From a checkpoint of a small transformer trained on Wikipedia.
Size: width 192, 6 heads of 32, MLP 768 GELU, 6.76M parameters.
Architecture: no position embeddings, biases, tied embeddings, ALiBi.
Training: 515M tokens, 7851 steps.
MLP neurons of a small language model. Each row is named by its layer, matrix (up: input weights) and neuron, and shows model dimensions 48-143. Each number is 128 + 32 x the weight over its row's rms, rounded and kept within 0 to 255. Numbers have three digits each.
A block is one neuron, or neurons of one layer that tend to fire together. Before each block is what it responds to, as a language model described it from the Wikipedia text at the highest values.

Description: Late table column separators. Pipe separators before the last or next-to-last cell of markdown-style Wikipedia table rows, plus the newline ending a header row.
L5.up382:166130127138100117214082109084180112149138120108192075092129105126176107161154127124127177177090112112093078170120160117175114111174084123142118164105122148124128091133140150107165096108184147154140131108138030106149115125168089159126086146147139119115147122140107180118188103112126111065

Description: Verb-initial word fragments. First word-piece of a split verb or adjective at the start of a word, often after to, which or a subject, e.g. ext(ends), pres(ents), dep(ending).
L9.up82:153169167101098140125157204161075122100090114152169079061159147137074180100194112098156098144145125110158155175146110136157100127128138144128108081160144149152168181079122157125153155069139115157116153101094115108087168055112106080129109111130146154122075100163124143104084155102139143094
L9.up363:157118154162131209160078090145093119131134148100041159181052093155139126129098110102117098191146108122149160125164140137135125090166098109168131057128171144112147096141106155076144105078122111119134090148187124121113132130206116134179169078148197202118086134096101076127122138128136133106
L9.up388:125133108078101151143101112135152088126132102123105178155114093137088165138071175132144104105122084161165141128194112140069133127131115108109140184160161142162118094123085135113200183142131108197180096140101111174120155033113145129131054123174131081148144098144150105149144121113114058150
L9.up410:065115132054120137129094138089105089137113116118126150183120143197154140135083101131130104209143110077176198129116107157123027123092135153129167186126138146138122143075090140175109148140111141119071113099102095128140170069113124188091097137131135079140102066186083133147057115162133150115
L9.up468:127155148132126128053102061153110095134079063127097194121094143154094123132129194136139135155107120148098113126078132147116167197143122107136126118144135181117117153088125152083139144152110152098126167143144154127063100145133148192122066100142087145151106195116172058123084135091117108114
L9.up489:102190136147161069068132118179111112154146141132110086144075127207142117082110182093079115135114091155210133099073138123111107111113135135151090072135115140148126078171091099104129147042132160135130097161149138107122106084115152163160153139149121092163111114114111129118165121100113106127
L9.up601:078137119103157134104205126113114085123107112144123133157144123127168102110075120112065128173140123182098147113157076048125169145166125142137100119156171154178131103173100162164187163154112128118115144096110206081134164162194101113148090139113144105121157153159111035175152116100133088133
L9.up612:154149160133141104112109095111148057123100158131166116135116088226112144114148102095147088140125111110108140197132141088136071151167074140141110142083160133209135067086082121080184098157087165140142090114105121070148159058147047219175109166129120104168111110095135086106123136135055147091

Description: Plural noun endings. Word-final suffix pieces, mostly plural -s/-es/-ers/-ations, that complete a noun split into pieces, often before of/and/in, e.g. arti-cles, se-ats, warn-ings.
L5.up580:170133092156092136080120164103075125088140150188081048084172130151110054188128159112125130137112103155163143107110176124125088128161154147143103106093134129127125139142146087140138139195109175106172135115174182198102112139099105126132129138126101093100156185130109130136143130094108141161

Description: Noun and amount onsets. First piece of a common noun, often split mid-word (edi-, produc-, tit-, numb-), and currency signs £ or $ before sums.
L5.up416:193102099117099105136097158167087145069096116150147081104112084175153113126148179151190122082185144141050149150101173129174142131149125111143154121161155105147088071113076133169108085092103169133102064192159110093110164104114111150139164197125142164154121077136059183123094194123141081089

Description: Table row-ending pipe. The closing pipe that ends a markdown table row, just before the line break, in Wikipedia tables of chart positions, results, track listings and headers.
L9.up248:104127162238114155097109123124136177155147124162115189132101192210100144131123171138100144128116112111162151102077151102123103115134122086103155136168121160148145098103077098130146095135060164087200107132131126106111189137131140153128080115152118126162143116123147103136108151116095096073
L9.up358:089095145114088123123104109118071098178155116097141153137080163117140120126131116134133118131158128135086213101099064133168107111106166089132155109119112166143086161114144123175113115109102059098123106133202127181168190118093123170111109164068084153117123148102178106057147132133056144194
L9.up375:092090112167149162148143127140088043120160140075123122137178104108139134168096121135094084097136113125129112157153153115099070166132158099185058081142162156096080123199099124125126125138131112095118147144149159063122144146107089104156068098147079134225117113059173139078146144113096127138
L9.up385:098116127187102156098163148148110113138161144142091155123159153158199156157104076098163086171121092178098140135120116147064135069161120132147114122089132169118071118080085134126135219117063155104101184112114154114152167076174155121133092136112138139179068094138113081141125137075109142139
L9.up413:128163162104079065097145143191108082123107100163146121114078119189146146127124142110129140134102171119091195141182104133117174100119095132103088108164167154123059141103149182180096111094089156136193142141116136049141175175140176132177123171108149124132139128119125126076147135055100062145
L9.up431:070071087138100120099151072130160109168131184180169110168171051080119141112054082116117111141115093156085117101176167144072175113163123141095114169132125149151110071146115114164092138137143110137106086133149118188131107125155084155133101098132115079135165091099163115124152185118137132111
L9.up652:230150097153099141112110120160107077174110129130171141129150159153150152130158111148126167182119152100141116112121149112095084116077122134170079104152161117154094166104167147188127125112135113102073048153172143137158130055198153151086092137085147141151161116098172141144111115141167124103
L9.up702:102145128104119122137133132104108102113166079148126142149180111120135086140126179189134187143108091137164118119079152083155175077126135147134082086145090171129029194139076161146112117120093183162147130135169154153194172099162144159109114107102112149169122084140108128171202130132196151103

Description: Before a personal name. Tokens right before a person's name begins: table cell separators after party or country, end of a first-name fragment, titles like coach or by.
L9.up45:149103139123108143153132062172120182133126047108090092138124126167109103128113053154106120063135165135078189119086090145136089161147174166188141154127164121086160116126106162141173145109102125076133103148112172149071088119171146046129096140100142123171135086188123145128122154153181176131
L9.up72:125115107190108083134123111127127151130072125081110094189136172121128082181087135170089110138122092196098131161091164114143086085155157112103147121149053142142150078117070087065122168130162163173147156167150166159126151115114123118101124166060180122125166124194082159068132179170152147125
L9.up149:159145189170179148127140177106083123112122109112134169136114055154115177157131140185117146151108147109105136148149101120146091110134102067123143103156110079080096090127123058147153129172139113184135097160127120095154117147094081138113113142136138162116195128125067076111147188151160096170
L9.up487:168121116173151152118102151103095184171157087110151161125131090093130144107130070096166183081134116164074170160161148117086122137183153175139186150195165142139107125155177177132148146122112090099159130107107145130131086148167157048035151128115122155073090113152143135090144120168138155135
L9.up495:161180151153140162149155071119138090121112114095114110128138126123112131150078055150115108110136141098076150206134070119131083126157143127144171074101094110110128062136145066098135155158173100161102135119129106127162136182130084102126129137134120119146107138096079102131115182151185138160
L9.up606:163150177145170123174169103163167169141139106111081123159097080176143140116090111108170126156147154137154143156103179133098151100172164056056137101169143061118139097200133086165122155079082108164120052116051158116145078114137179127133137142136126148113145129107132100151165126161182127117
L9.up621:101106195177128120091140148127100093124126076171115166099117101199141145177108122121071161148080106141127153145158111137154084148152126127118132154148077086112170075082158061124180163152188142114122148154107169090181139117107095094145086136139078065110099079158122110056107142097146093107
L9.up719:162149148106126115163167139106133091105159142130129121145135096181107120129152163146116071145092143101124153121155143129122116166053169175110145114155180157124139136185113117171128103122192130157144187161079174126077135102152101100089112173102170148124106058128118220088127172165176137082

Description: Verb-ending tokens before objects. Final piece of a verb, often after "to", just before its object or complement, such as s-end her, car-ry out, protec-t the consumer.
L3.up127:149172145185129083096085171116122102103115142142149137088176099106111123101151145082113119113135138086110112113114147132104120113217139128128137100089123145135195188134131116170112149075166143131132104129149156081140140144126100113157081154106080072118085159117105117071148156114180147153
L3.up210:183145147140148116132068126204152093141086173143111107150146050123077082118111137082099116159144170074075163057100158150129099105100083189058189158166162141107100163155092148131152183168093129069115140073161110139112149136173164080128091147096133091133084108160133121131194124129170129127
L3.up314:196174160122182087120151121159141051146104114107094117119193157149106129128092079139080139081141141076108097122141154145134081165148132172159168160220156120148085125115130119189134143116139154129098145143130141114110151132112126166194092104076160089170112081105094120140159109120147116181
L3.up373:117181093166123110131111058183126095183104119088160069126144072166142139145086108150118131152115110129104126080152102110072114115185099140138158160118167164158112135125073135165083092131128135122141163100095096083154162132101121132127100137137139116146119127106134136098148135073162139188
L3.up412:099124090116120133166148162166146126192120068148135083105183119175167056125188104159140163147072081091150108119101143130137198105135140158186152151112108157083118106062101145075161084151094114135150124147097114142127166120147060125185023154113136091113058092120117071150126164097109105141
L3.up569:105141088173098217128128102147165162118047090121141065112097105113139150126166134088152149097105157159094137113147119114151104067204113165126161136106072197149207149156093129153131107116203115098161160098116119142109120169063091119135088129097123073127062133145130086059127172055159126133
L3.up670:089130095133093118091109122149101106083072144182147122166162139112147103104139097134113143125159153100127098141150140143083095115181081095189121105129161118148092145147114149085146142099161102117113079060164095074137136184090112123162098187073121109130106175144157138103100161121165144108
L3.up726:100140152087119172150088060110096108096143123104158095147126100138165139097149144148097202116110096161151149099125120143107096101140049125054108120139147164053135133128090143099112103147081115125127080108156112109090147119161135149164128115132128124146081111147113134085173092171173154158

Description: Role nouns, word endings. Role and title nouns such as coach (after head or assistant), attorney, commander and owner, plus mid-word pieces like con-sol, con-form.
L5.up466:142101181057091166114139139105175204091113122110086144164085130140083139123137102104178125141173120152117059182142130160168146119154115099119212167171170040068141122160182136142148150161162142161066102152152080071160055098084093164103130097128108156116116086098074119127095079107150144159

Description: Word-initial fragments and £. Fires on opening pieces of split words that need a suffix (char-ts, accep-ted, f-ellow, surv-ival) and on £ before transfer fees or sale prices.
L3.up232:106111113137119135124127120114126095173136118093110096116120120134101145137143159103114187197164159085149058115094079149097080107122160106160205140129128158177092088120155097171069157105153116113108093145138101111134207036106124182105136108125145100132122128122132180126090119139101156107
L3.up250:137086113094120083147115125106147145099140132115175176142140129095182109158125162098138119117119100143127172177115143133196114069142190094113128153137144149186108097137104127213124123138155154138112082181122119091105113099143134142157095042145167147129076179119109142099127120134103104175
L3.up356:105131128179078121074108134134151163128064093100178130107158139128137182151085120110150183113113180134141101171158178155193136124131075128116114115171184082151119107153162157086167083160133099143091111095105137095143130084167084203144121143113132087158140072113093141103148146117148093070
L3.up413:166149050138211087109128145162088111126101115142153111103110079119132141073077161072111174114079118162137134124164151115108142104132151139125134094150185124165104062167080145142137141119116097192141149095167109073083161135124088129235145126136092139101125109177150162140129166127148093124
L3.up496:156163139132162179087101110141134143142103073171122199143143132073133141150115176148126150096128090111089112174117074075139156084136162101075117090158156047141063145105103117130160082149169128184137183131134086098067105116122107102163111083100153135160106142163092107167109165118161042110
L3.up560:193197141127147068126108178146132108108144115208162131145175118166182203133146175131179120160110148154177139096155108124095068096119131081134126122074168118156152108118097118109138121167120122104100093134094149140084137091055127088147168118162178137158137167103140132156142172148121105131
L3.up624:128074164088111119151110125086174119173105173147109150100123049130120126137113138138107185101153224120103119103101098126141152136096075124117192079102193146152139107111176136142108083139089138136131153132128126146117092132096149164152096100111152167122146200138080091130112098200122155087
L3.up649:137078120063122159215161137067181108150188134091088103155138132108176115172117127148154161095137090161097115144106134126175118052134144130122161145129126113094175084074139146117179116094151081120081191077113109144125045111133102074111126184143120159157132079137119157121113082181134135147

Description: Mid-word fragment tokens. Interior word-piece fragments of longer words whose ending is predictable, often place names, e.g. Id-ah-o, My-an-mar, Comp-an-ion; also States after United.
L3.up25:216119103160123102090100158172199156153135102078147111074108127067109133156157208127138117150108203182151105114154133078143107139119128121116157157116123108138077124175104043079130080092139134138151143135097134148122092106122197127129151115157144103104099139126144084198111082126127159167
L3.up133:124101158114135127111146132124144126174088142107093083092146165091188123117133166116151104078145194128148128111192182134104108167126135172180107137152182191147114089134132099104127114129141157139095085141131185160111119116091132144139131109201133096126120168171089154124047102101134149102
L3.up227:206186125129144116060130053125108105122088141107134114120127108127136132154086084145150088185077174082131160121182110125131111114133175110135208170163177126133091116231114151139086099103101119168176150102114157096130118119180114130187099151122090168157125125122109134110139122121125097121
L3.up306:102105127051120135110154169135181102109139084174168130156176126104126126122125124148119095126170150121133069115128095179133145108123168077144166083089155151130044125144061142148076089023146193139140149137136140162139088092163116111140078094114152113144129110146111163134127135091160133111
L3.up361:141121093101079101115115125153085105097088105128112069129105121099122096116120226148130108177166131119132081132068140093172168140128149107089107068127119084181122165107163136161173129172164134112158099082147094082173121043099120107124061190094149117137125126176131150154085087140171123174
L3.up404:090082121127174093120176157142184166110138097056078084149190136126148110125096184073127132193144162083094111117127123125103081176179161123082097157108167188164109130113094144104130163198061123099090124108166096104135149132132127151190107151147093099119130066118137169129145102161151115144
L3.up525:175153146101077076072172122153128118148132154164101118149116146097140157169125136104165143168168086136122103076151159109102066151143125105161103146159134178138069178122104090099132076060058139138173150141139116084116122114087112155142131121167139073129126056181057182154126142077156145097
L3.up710:114182101137154092004119089144131128131141105114138134135162076151117135147122113191162170165138093119149075085191134154089051102137124151115117108170105173133088088128097110096115058070119124109145089124144118077093147192123134131145095159121113150189179109115108157114133097156108133119

Description: Person titles before names. Final word pieces of titles or roles that usually precede a person's name or "of", such as Sen-ator, Brigadi-er, Attor-ney, chairman, professor; also by/after before names.
L3.up16:138099068118110116098139109071086090188163114151099113123113077144119100139096097099145155123165138073122121114156138118120118165149152121169076168101175122121137104093146137143192110151145109155118094159101123168138094155151186104103113101132172120106140178150071149125162104150234121161
L3.up214:144115164188172119096176156117139066154154097191175182123131172132178099100162112126131106063138146120123151146157110165130090155199090073161147170138167118158141103118134096099144098137170097185079194099143109136140072114106085156103155137119164100153200089104054134139127142125170133132
L3.up308:116137126080132146097095111121108155148162122121165159163150084176138121178145159150184171066118135086159144100155169126140133159169128137149156164127105147105069152147128107116131139183142127110071083083123088098098130125132119155089109214150161156073191211103120134086106138153122101124
L3.up324:102095128140119127141153149125171124123172177181110162157162127163095128160112125086119157088124138136106131135170134146142134108158179154184145094096152089075135073146135106088159070133095156027148139167135122096110123154127102146069092136087095156156146111166103172154174186156125129069
L3.up326:082121164148143084121132143122100096107142114139094118171194075121174098228082168127096094121122126143172192145060179146094136083170131141103146172079147129165114110090162104114169119136110118133047128120154118137106170176113114164048098123140148111111153134127085101092095071108120118165
L3.up728:125108120135128146159168091069088098153123038137154103122104064152120101079170159109158100063140108089103114146149144114103072098177122069161128152103088104145135128071168105108115158153135105126129112181118071188147108121109094081079126136116164122118147135127169185147145123167189176209
L3.up739:159133150107181093153170101076070108112127064138085196134189112159095156112145172137128099085132098144116147099130177094155134078148120188103148130132098107127134117123174048120129094152081126138120045128177167137137073156169131139126101124153170167144134095072104097174127087163146119122
L3.up752:207104146134130060131087131166092077103166156126074096091160141165155106135155121096106165096148143153157165099168105094130093097114143135194173143096112107103133123190152089144121100130086135076129110123102126148156163073168095094119136160151108143093095068132079141143139088093136158133

Description: Transitive verb or preposition heads. Fires on the end of a verb or preposition that takes a following object, just before its noun phrase: gives, reaches, opened, covered, at, on.
L5.up432:057073101151135161063197114147130102142111172083139118164139103159161146138143129128127102079184127156112135136153163107129093125178105111164115143099108160095142106145089162113125131120145089103145107131089108148118174127095112117134110103084133089157105118183100094085121166091159160079

Description: Mid-number separators in tables. Decimal points, thousands commas and colons between the digits of a number, mostly in Wikipedia data tables such as election results: 46,862; 30.32; 05:54.
L9.up132:140080141087131132104109144128144098123145213134139156118126100101143160116086109149176093136088123131121073151168116068147114172133117116149123083146134103091111171174134120025155123023098120105109152110106131077080125116121113076152115114101110095171114129106154137152108091124196092135
L9.up191:101100143163112043120069138185056123151092115094130108125142129120135117128118153149181120096090145141177114117145149091083052081157129108169137140117050163148084141074097148078118115059086139134121067190113076136142132103103110102129140105114162100143093114132145150168113116082153096183
L9.up217:128165131084129102101149093137087127119118069132095141124183120111159150136134143112172123118131177122093121106138160126086145151144147113127097108174023112194098147122122142099145124151085129169122068120093104125143113132118168107155068129183129190152152140084091161144127132128151063110
L9.up278:128136145139142097146083156109147128121099143138057162168134070187175183131076130174136177104131113107175161119103154136099119160154113094067116169140077119134099126107082109145130152139169112151163133132219131203134159150130097073139168182098092121141154147068137142138143042114130121170
L9.up402:088116089182154156145087205173122097084186099088075185123185124117154123124130102133156102168119132140159116128106174115066146143138135161158136130159102087158150122059141173087157134140123176164165110123112137180123124106134186087166118135138142144119092099108110182143123109078142142103
L9.up544:114088133160134163102124189174127125182115151071147103108180114101155061064098130146145142170171106144124155115135115132152149162169171121081083110118121122103116103140123106113083117123147184148114091156103141065185160140157151154086143135159132112109121094162137133132162112065172080140
L9.up632:186073106175069119075155188171136100140069112070123083198092088150142199126140135152165155140150081175112156145121116132114156094058089170127122160134073157080140149070135074098142090094147088183162112137125141141129108077175101158146097107127135158181117148178111132135138082097112078167
L9.up678:140137127114113134091095164196149151168120062112115129132110145145165112061131078172166175141131082127129131060168143129117111086104159072183098124147094162152120138116146164068137148108045124107142148100112132160142115074109130148100059126127131112126099134090088126131171138146154152122

Description: Plural noun endings. Final word pieces, usually plural -s/-es, ending a noun inside a compound name or phrase, e.g. sales figures, Decisions of, Public Accounts Committee.
L3.up66:164117146147141147102174131171111106105120060137148197138086123101153106160108107158110197126129153147134140188119161124117125095146114160154146107164095154144143152095146154127148146100156151103090169118183115149119128115109113133122113114080135133126098161135099077114239139174160120146
L3.up282:111133085141159107124121158132115140095043138071155146130148122114129146151101082091160190101126166105170167139122129015111058128122186123136090089114104155113114128180159173098068135109167128139173126110140137159131114154131168137211181115137221098116106133122154167112154137128121099102
L3.up297:169116089113140093109135104176083163179094129132122122128088186090084109100171187137066176126110128126124098156098137180112106157145132079109138136054147094150062122160124072150112137099139195129122153118165126120061143161139152109114143120128182152090124139180084157140169067092071150116
L3.up302:138096126140129118133115128144153120153135094076153124178049129182128119081108120171085125140144123145137091143153137103149112101172117126119115114121133187136113128148197156097091155168146126124087153118094109128113113170129135104095170095110089137235093146133093132123156120156104089092
L3.up349:117077166082162132130152120052104127159135135091036193100138174135128105142153180148140136105217149055086127138135162129128081078166116144097111112153184147115191118118148167115130110178111132084111090130176142186131099098209157116079134125142146205107151160118060119091144124201121096088
L3.up604:092093112142148101139060092163113142151127109110104081091089113150143110168118152162127173167148175117167092133101108096070123103128148178161135087080140120186044076074114177143082119141103101144119126142143163174131139091137143156129143144204109145160094157121183158190174116121140163173
L3.up654:159064119135148171126106134129117124122133155129122118136118136175136111134133125114127237132201120106167115151128144150144116086093159125166097044081130111135099121159161083121118120128093180141163082182090125101097127121173078149119183108140113087182094188082117103098075065106076133089
L3.up760:125149084120190061093118169100094113096075041135176121112137155105092137108117179068085143147138118137161101117128171118101185150099076143049113124120129083165127084145115094082120111128106157127145104101208155147091115100161097109105124152180166077193091092132117135141148132074142147104

Description: Table cell separators. Pipe separators between cells of Wikipedia tables, mostly near the end of header rows, e.g. before Total, Length, Album; also digits after a decimal point in statistics, e.g. 22.1%, 90.67%.
L3.up5:122137153128108104152123156178105125159166155089182123120127179124083097121074165104153176181110126150096174104128105101129147141098111146138131149180089128138093109169142166145171103127128122163135140077141125094118108097096128174057129086162146181140079150093163169105171093150138159141
L3.up109:120160159143141188120068102085139144160148143137133102107099145127133033195130141164106153132098118099124138165080134108147160115151093156080122146138162171138128149059222129115149114125150145148126106126102102101082191134157099202190143147139119094187151153172105130175136168099167097080
L3.up186:150080135099121176122139124095151125140112149173082104103123184170097129107100116137175130191176126176091127103137147090125154170139137196144134145067110162090180108169088141154148128109111138052135148085149089145131056077107069115081123139190138101164112177149116117107194151128110175061
L3.up252:131091129127128159159190094141159135106094130068145185134096153128118077083117146099112136143168082125138161171112118121108137141122139108141124102128061174159144137133128185091176125074077155109108152130104126063105097148072149233110091163072105114120136104085138149153189122100139101142
L3.up533:085125107116139137116084160124098098137166107069156148143138131128172166134139110100111121149115117122054083143106138102143115183172169101152124123150175151082102136123113151188190096104084177104162196104164086147135114092156088133163117131083125142158069104106132138185149119099143107135
L3.up574:112142103147103115137128141093131104138164077091051114075131127203111089144190135113162133147094121141140167133096080131161116131105143151113131089114082127104090116101197117074167173149102131130173120110131092083104067134098074140131153127147189081138173127170156112149165098139064112069
L3.up611:128091109142193108154090139106171168159153115170165163176147198097095159088117124144124138129109162119151105099123119117144093162117085128129130040123113176065064121156078117102140090095128133173093129174132142137171134082120147120038136112126141147130136157146118096171147105110122142132
L3.up766:116184122132170146131070079139110118167072108132069144132137132109177099133109153133121178182102122119138132092183107085119133145163123163109140109130122139111095133219201108108130120152141097163143090196092163119189136093150121154081112154162135148126148115083138127167145152154132142106

Description: Place-name pieces. Final or inner word pieces of place and country names, plus the comma or period right after them, as in Atl-anta, Madag-as-car, United States, and the U.S. in "U.S. Army".
L5.up188:159090126151101145108130103131160090211115115142196152167180212141142056103141137179171118102122150102153060126196134133142088172146132128119147107086144160147160184134111149169128118085183127161136124071109158124167075086130146129091133149146140121120083113133113137106135108105175166129

Description: Paragraph-break boundaries. Blank-line paragraph breaks right after a sentence-final period or table row end in Wikipedia articles, often before a == section heading, sometimes a mid-paragraph sentence-separating period-space.
L3.up2:142125074199108156180071036166118110125070078151141156168163144119150072130131118145113121116103110122150136133131095108157112099110144152121148143154196141117099082132121116173139141090104136144173136105103170179087086106089118116148154103130147190129081092117128138098139174108057126138
L3.up20:196116097195123089197138106072113121198174115179107133100132114204147081069139097214129118079098154115136102125120168108138137097094111139141175121151094205126136148104181103108160109092112105163158111139154161115147083153140155134104096081125101178177097068090125070113120118081150163120
L3.up24:072141220164069144156075158095142086154073126127111139129185132170144121099117141147156192111080098115153174124143108187105145077140112141190097150119133203147106145135104133131161144101124066133139106116138102114108133085066078097106098159076173113122097096135123132096131134081116124120
L3.up51:108086092138061140111114167147108147139054104120090094137102109101145136074119162122118117090148082122168100129085090064123169130076064165112169165179124116210086130149134099150162115133138137151124143108131160183100148107077103142077187101125141141117094129122125119094090138146129159162
L3.up156:124117152160122206130133133127134150106125107130178166173124071096138147090087157129105092073088110111152140120054097159174135103115120146082109184095110126167148083150131118160214098111087146090135166118163168224144140039134163128141167120137171123099102138096162126138122150099107127165
L3.up175:138108079059182155215134112115148142190086073126153166171083128069111096065124136096152120100127117095083147125124091145112163134142071165120105186152115101159100116103170125116150176075067119104113145153157107110080163089097132149136116130142200135153131082130091180127112130110138118193
L3.up241:149115109085114094156111165173097115112069196145160193143108100123210117132092106140160111100094179110165073143140152059101146121081118085111127207163185150110096143163156090104128060113103102077169147139088140149118173119072101142116118097160105146171118124105131109178091118139135128128
L3.up460:143139118127113118124063162130167148133134101100176089150181120138114095092157153139131118093104112064155155147127112111149112161137069087111153171151190097096122113113166146063162179166085156176154106119111117100109078138169076145139186134104135149179156092115100145080066144144122134163

Description: Sentence and paragraph breaks. Fires on the break after a sentence's closing period or a table row's final pipe, such as paragraph newlines before headings or "The"/"In", or a period-space.
L5.up99:142107139081078150144053085162154162148124111116133203159129117116137113113160123101136085118145140090149134126111095148153075115111126130158155179136121084152091113142083078161157134154152135087078125093074150211091134052129152103104139131171132181074053121146109195106105141094127172097